config = dict(
    num_hidden_layers=25,
    hidden_size=256,
    num_attention_heads=4,
    num_key_value_heads=4,
    head_dim=64,
    intermediate_size=1024,
    vocab_size=8192,
    hidden_act='squared_relu',
    norm='rmsnorm',
    norm_place='pre',
    norm_eps=1e-06,
    positions='rope',
    rope_theta=10000.0,
    rope_fraction=1.0,
    qk_norm=True,
    attn_scale=0.143,
    bias='none',
    tie_word_embeddings=False,
    parallel_block=False,
    extras=['capped logits'],
    init='normal',
    init_std_qkv=0.04,
    init_std_o=0.0496,
    init_std_up=0.0572,
    init_std_down=0.0572,
    init_mimetic=0.5,
    optimizer='adam_hyperball',
    learning_rate=0.00845,
    lr_mult_qkv=0.4,
    beta1=0.9,
    lr_head=0.00867,
    max_grad_norm=1.0,
    warmup_steps=328,
    schedule='wsd',
    decay_fraction=1.0,
    decay_shape='sqrt',
    final_lr_fraction=0.05,
    batch_tokens=65536,
    max_seq_len=512,
    doc_mask=True,
    train_tokens=900600000,
    max_steps=13743,
    dataset='wikipedia_en',
)
MLP neurons of a small language model. Each row is named by its layer, matrix (up: input weights) and neuron, and shows model dimensions 64-127. Each number is 128 + 24 x the weight over its row's rms, rounded and kept within 0 to 255.
After each neuron's rows, "fires in" lists the words (lower case) most often at its 100 highest values on Wikipedia text that the model never trained on. A number after a token or word is its count.

L11.up1017 [126 103 113 148 143 101 102 110 138 148 146 108 122 104 136 162  87 136 181 156 160 131 100 106 140  75 160 131 109 123 134 109 153 125 109 117 109 114  95 120 124 129 133 133 101 136 118  89 156 188 146 158 120 117 149 179 100 108 132 145 116 161 132 126]
fires in: "of" 58, "to" 8

L6.up816 [147 143  99 109 130 100 123  94 141 117 147 124 154 192 142 157 146 162 134 128 100 133 135 139 114 108 130 112 117 101 129 169 146 117 139 113 188  93 123 141 131  73 103 104 135 140 109 176 145 173 155 188  65 135 146 130  93 161 147  66 135 143 154 180]
fires in: "is" 22, "has" 13, "was" 11, "had" 7, "were" 7, "are" 7

L20.up622 [100 105 148 106 101 142 138 100 134 128 196 142 155 180 124 146 111 123 126 160 102 111 161 134 155  88 130 126 124 109 119 144 123 147  86 150 148  89 112 174 165 157  97 166 151 146  95 185  98 171 108 138 131 118 115 178 122 128 148 162 131 124  91 105]
fires in: "a" 95

L11.up504 [131 116 133 120  83 162 105 170 137 141 147  85 112 119 119  97 130  98 145 117 103 125 131 100 141 151 130 115 109 113 187 128 118 136 144  88  84 130 128  97 133 149 146 110 186 141 124 141 134 156 190 118  89  86 104 100 169 102 162 125  89 125 124 106]
fires in: "that" 27, "which" 25, "one" 17, "first" 4, "who" 4

L8.up912 [160 116 113  96 175 135  91 127 146  96 144 106 113 144 130 165 117 117 149 134 120 117 121 102 139 123 185 110 120 142 108  83 139 159 138  91  95 134 125 135  99 110 113 106 154 137 139 100 144 135 116 163  87 110 135 152 128 150 120 161 117 146 130  98]
fires in: "of" 59, "for" 17, "in" 9, "on" 6, "to" 5

L15.up159 [ 99 126 107 140 159 129  88  91 133 129 120 161 141 173 140 176 142 136 106 115 151 121 147 114 154  77 119 121 131  72 125  87 134 111 132 105 139 108 108 111 127 126 105 140 130 132 136 132 114 149 136 150 144 111  93 151 118 116  73 141 139 144 122 141]
fires in: "the" 29, "with" 24, "of" 16, "their" 14, "its" 6, "have" 4

L21.up994 [106 120 152 119 176 125 114 131 158 121 126  84 108 145 106 127 124 126 105 180 128 135 113 117 159  80 105 185 116  77 144 138 125 113 129 132 131 106 107 157 163  93 134 147 149 129 121 141 135 146  97 158 129 123 138 140 115 138 160 150 148 127 146 101]
fires in: "a" 62

L20.up496 [115 114 129 110 144 150 125  98 122 125 115 116  79 124 145 116 156 130 156 142 146  95 162 108 112 115 114 128 118 149 133 117 162 127 130  78 124 127 115 184 119  83 149 164 130 162 154 147 126 152 123 145  86 114 110 146 112 107 106 136 156 142 165 161]
fires in: "the" 38, "s" 16, "a" 12, "100" 4, "of" 4

L11.up497 [123 114  82 103 121 139  72 141 118 139 163 122 144 114 115 189 151 134 120 164 127 109  90  64 134 121 162 115 126 132 129 150 131 140  96 129  96 111 130 128 109 154 124 122 169 156 112  97 142 123 133  96 114 126 111 165 141 164  98 149 151 131 131  86]
fires in: "of" 19, "in" 16, "for" 16, "to" 11, "that" 10, "between" 9

L6.up62 [166 162 145 145 147 142 111 116 110 119 122 130 136 132 117 123 149 125 121  96 133 128 112 178 133 127 110 127 131 130 125 129 133 117 136 141 140 116 119 139  91 139 106 130 125 155 126 110 146 128 129 112 124 114 176  94 125 136 103 135 109 163 100 126]
fires in: "to" 46, "in" 20, "0" 14, "at" 11

L11.up302 [114 120 159 159 149 160 133 158 104 102 147 147 143 141 171 137 104 139 191 181 133 118 116 113 130 104 113 112  89 137 151 131 109 102 118 108 160 113 135 102 129  95 169 137 122 155 158 126 100  98 142 140 102 135 134 141 123 141 100 136 127 189 119 141]
fires in: "in" 38, "as" 31, "on" 11, "within" 5

L8.up605 [ 95 127 134 158 179 162  94 176 130 120 111 123 110 131 114 156 124 151 125 122 116 127 118 123 119 123 150 148 124 160 116 105  92 167 185  97 165 131 130 124  90 124 127 109 156 138 127  82 119 127 100 155 122 111 176 112 114 170 149 158 142  95 143 132]
fires in: "of" 65, "for" 6, "from" 5

L15.up394 [108 134 128 120 123 155 128 140 118 121 137 132 164 138 122 161 105 122 135 109 171 107 130 145 167 140 117 111  88 118 124 126 162 152 109 129 170 111 119 162 164 126 107 106 114 135 142 112 165 128 120 161 114 143 114 138  86 158 123 135 106 121 110  90]
fires in: "as" 42, "the" 13, "a" 9, "was" 5

L11.up78 [ 98 120  88 117 129 100  72 167 122 174 181  86 110 158 118 145 107 108  91  98  97  95 136 109 138 111  93 110 133 114 150 140  89 179  99 128  76 115 135 129 144 163 102 149 153 176 116 127 122 163 170 133  97 115 104 179 151 124 145 143 136 139 157 140]
fires in: "that" 41, "who" 11, "which" 7, "he" 4, "they" 4

L11.up781 [122 127 109 134 141  96  88  90 130 131 139 104  80 145 123  98 128 133 143 119  86 147 142 105 146 120 147 136 111  99 125 153 146 144 184  92 116  78 109 191 153 144 126 169  83 157 136 113 176 170 156 127 132 132  77 140 136 121 112 140 129 130 124 107]
fires in: "the" 22, "that" 22, "to" 8, "called" 7, "their" 4

L8.up48 [100 117 138 107 198 104  88 132 173  82 156 145 108 135 109  76  94 152 145 123 126  96 109 119 128  75 148 151 135  98 166 154  87 126 153 115 115 110 126 114 123 168  79 150 138 100 108  97 114 176 125 168 127 124 126 151 125 105 141 127 127 140 161 139]
fires in: "with" 56, "n" 14, "also" 14, "to" 5

L11.up714 [102 118  97 131 160 125  88  83 114 131 182  80 114 162 133 126 156 166  94 103 152  94  96  98 135 105 117 121 129  86 145 118  96 127 106 145 115 112 126 129 133 108 146 165 210 148 110 122 136 101 171 154  95 145 135 126 164 124  99 108 171 185 118 124]
fires in: "the" 33, "he" 14, "a" 7, "it" 6, "they" 6, "some" 4

L22.up9 [170 115  84 135 126 112 132 119 109 139 118 104  95 120 138  90 149 127  98 122 125 131 135 113 137 104 142 146 146 128 173 147 124  74 146  88 165  89 111 184 151 136 122 150 134  95 124 155 139 117 124 116 139 140  97 147 127 117 134 144 135 141 120 152]
fires in: "1" 31, "2" 12, "3" 12, "4" 8, "6" 7

L11.up827 [152 119 112 129 115 114 153  92 126 134 144 134 127 164 123 180 154  90  72  94 148 106 113 138 133 138 134 120 109 167 133  83 124 129 126 129 149 125 116  98 143 106 135 118 151 174 119  99 126 121 140 118 148 135 156 100 152 103 106 120 125 149 203 131]
fires in: "to" 16, "after" 15, "by" 8, "but" 6, "in" 6, "a" 6

L4.up573 [159 127 154 104 116 140 127 123 145 144 161 102 122 162 173 130  91 143 122  92 130  96 148  89 127 133 140 158 159 131 127 138 149 166 112 141 117 130 134 160 176 133 149 174 122 116 146 114 131 173 151 116  70  65 109 150 134 188 133 118 129 130  86 139]
fires in: "he" 38, "she" 12, "they" 9, "chlorine" 4

L15.up434 [130 117 142 141 149 151 182 107 146 132 176 117 102 169 141 132 107 158 143 114 156 141 146 102 139  91 126 149  91 133 167 106 105 120 152 116 153 107 116 173 181  93 106 166 176 139 167 130 110 176 138 114 145 126 112 114 122 133 114 122  93 133 125 123]
fires in: "a" 90, "was" 4

L15.up1011 [135 138 123 142 138 121 133 121 138 146 131 158 132 163 140 153 136 131 202 156 146 106 142 129 157  74 119 122 127 162 137 164 127 130  72  59 119  91 131 134 119 107 131 146 177 163 150 136 105 121  98 186  97 124 120 152 124 131 121 159 127 150 166  94]
fires in: "of" 45, "on" 40, "from" 4

L15.up183 [119  98  64 127 151 123 115 132 145 129 128 133  90 188 117 132 165 157 148 112 170 114 178  73 163 123 180 210 114 133 122 153 113 104 101 131  88 103 112 106 133  97 143 147 153 120 144 136 114 126 128 147 124 130  96 121 105 116 121 116 105 158 115 105]
fires in: "the" 61, "his" 6, "this" 4, "april" 4

L8.up291 [134 112 155 106 155 116 142 156 129 149 161 108  98 183 158 147 139 115 136 134  62 142 126 103 129  64 137 127 158 149 144 114 143  97 139 123 134 131 137 188 160 125 142 153 129 127 116 167 147 194 149 136 131 136 135 105  69 153 114 123 155 114 186 136]
fires in: "was" 16, "been" 14, "it" 8, "so" 7, "were" 7, "she" 6

L4.up696 [111  92 192 145 161 127 123 112 158 112  69 146 133 125 134  98 167  49 161 128 147 140 159 114 125 108 136 137 146 114 138 109 141  91 170 137 131 131 137 115 166 133 119 166 125 167 111 114 143 131 149 149 114  92 152  98 125 104  81 148  88 116 133 129]
fires in: "to" 29, "mathbf" 10, "gee" 8, "poe" 4

L11.up696 [116  93 130 169 184 135 102  62 140  85 151 121 141 128 143 112 150 166  80 152 131 116 109 137 119 110 162 118 126 109 193 137 108 144 183 103 126 105 127 124 163 135 124 165  94 166 146 171 101  91 135 168 139 120 129 189  90 136 138 109 127 130 140  98]
fires in: "to" 19, "with" 9, "after" 6, "from" 6, "by" 6, "www" 5

L11.up386 [160 126 126 126 107 118 123 134  70 154 149  85 108 114 125 138 127 132 146 120 110 117 156 127 149 132 104 163  87 144 147 115 172 155 111 119 110 131 109 187 147 123 137 119 120 125 152  86 152 147 104  94  82 121 134 121 129  95 107 100  95 148 132  88]
fires in: "a" 21, "the" 19, "first" 6, "more" 4

L15.up189 [115 126 139 103 149 152 142 111 128 102 167 120  85 145 110 143 161 101 117 129 151 128 121 144 118 117 134 167 148 127 107  59 119 152 138 124 119 112 134 114 147 128 109 135 133 143 129 155  82 141 143 154 140 129 110 139 120 141 125 133  94 105  84 113]
fires in: "a" 27, "was" 13, "born" 12, "an" 9, "grew" 5, "worked" 5

L15.up1015 [113 114 121 122 191 125 143  99 120 115 103 158 125 144 117 144 169  87 117 118 137 127 132 162 148 131 101 127  71 126 146 118 153 127 176 115  93 125 131 109 130 122  86 130 157 130  90  67 158 117 146 165 110 143 126  98 127 153 132 134  91 153 135 140]
fires in: "to" 72, "began" 9

L6.up153 [147 128 114 133 149 108  86 136 116 131 133 108 142 158 120 136 167 154 106 136  97  66 110  87 144 119 126 143 157 149 148 126 150 124  91 128 114 130 136 137 155 150 113 126 152 103 107 117 148 130 140 131  86 123 145 136 162 123  98 128 124  84 137 143]
fires in: "it" 52, "which" 20, "of" 10, "that" 4

L4.up637 [153 113 105 149 153 166  81 124 119 143 141 104 133 162 148 174 142  93 119  70 126  92 121 119 112 140  93 126 107 127 151 127 172  99 100 126 117 119 108 119 160 169 187 122 161 136 124 117 142 183 193 130 107 126 145 133 112 135 132 100 155 145 151  88]
fires in: "which" 44, "that" 7

L20.up483 [ 87 146  88 103 152 131  98 147 160 130 124 126 121 131 163 133 138 114 140 138 124 109 147 109 139  65 101 129 165 117 161 115  95 109 107 112 131 141 145 139 138  91 148 100 165 167 119 149 113 122  99 123  48 115 187 151 120 153 104 162  95 130  98 133]
fires in: "in" 21, "as" 9, "was" 9, "to" 7, "isbn" 6, "he" 5

L20.up1023 [135 134 151 131  99 134  92  97 135 155 142 115  96 152 160 107 152 124 111 118 142  82 159 116 130 130 128 113  99 103 189 116 136 105 129  96 129  92 139 136 121 100  69 125 123 159  88 157 136 110 144 137 155 127 135 136 150 121  79 145 159 142 119 140]
fires in: "0" 16, "1" 15, "2" 15, "3" 6, "sainte" 5, "5" 4

L15.up861 [125  83  81 147 182 133 142 127 147 144 129 125 118 105 126 146 138 152 137 112 137 110 165  51 127 129 121 109 132  85 135 138 136 116 133  88 118 124 117 148 168  68 137 150 133 159 142 195 145 154 141 161 126 156 106 101 127 122 105 118 123  88 151 149]
fires in: "the" 63, "s" 11, "matsushita" 6, "his" 4, "its" 4, "their" 4

L20.up113 [110 121 152 153 128 106 142  94 109 115 140 155 117 150 140 137 143 124  93 152 120 116 117 115 143  96 120 144 158  99 136  83  89 122 126 116 164 117 138 155 128 114  86 114 181 113 142 180 122 130 137 161 165 151  96 165 151 124 165 129 128 169 150 112]
fires in: "a" 30, "was" 13, "were" 13, "be" 10

L20.up611 [133 112 140  92 133 137  96 102 139  73 157 116 109 133 122 147 116 121 139 143 148 118 131 121 150 136 104 122 165 167 148 138 113  98 161 136  87 118 123 140 145  64 107 136 106 156 182 103 111 128 131 134 136 131 112 154  98 131 131 181 123 163 107  99]
fires in: "for" 24, "by" 13, "of" 8, "with" 8, "on" 5

L4.up810 [158 132 127 150 151  76 145 107 129 119  99 143 113 190 112 165 156 128  76  93  94  86 154 149 109 117 168 125  81 144 139 161 138 115 188  97 139 132 146 105 123  86 105 164 142 125 131 122 105 187 133 161 130 132 123 139  94 130 131 126 112 155 143 147]
fires in: "is" 27, "be" 7, "heather" 6, "are" 4, "denver" 4, "have" 4

L15.up799 [133 102  78 126 139 126 126 114 140  82 145 115 113 146 125 144 151 122 165  91 117 124 122 113 156  71  93 150 145 102 131 180 127 103 111 119 113 113 138 138 151 154 153 110 170 142 158 132 100 135 125 184  79 145 135 116 126 138 104 123 136 155 116 105]
fires in: "as" 93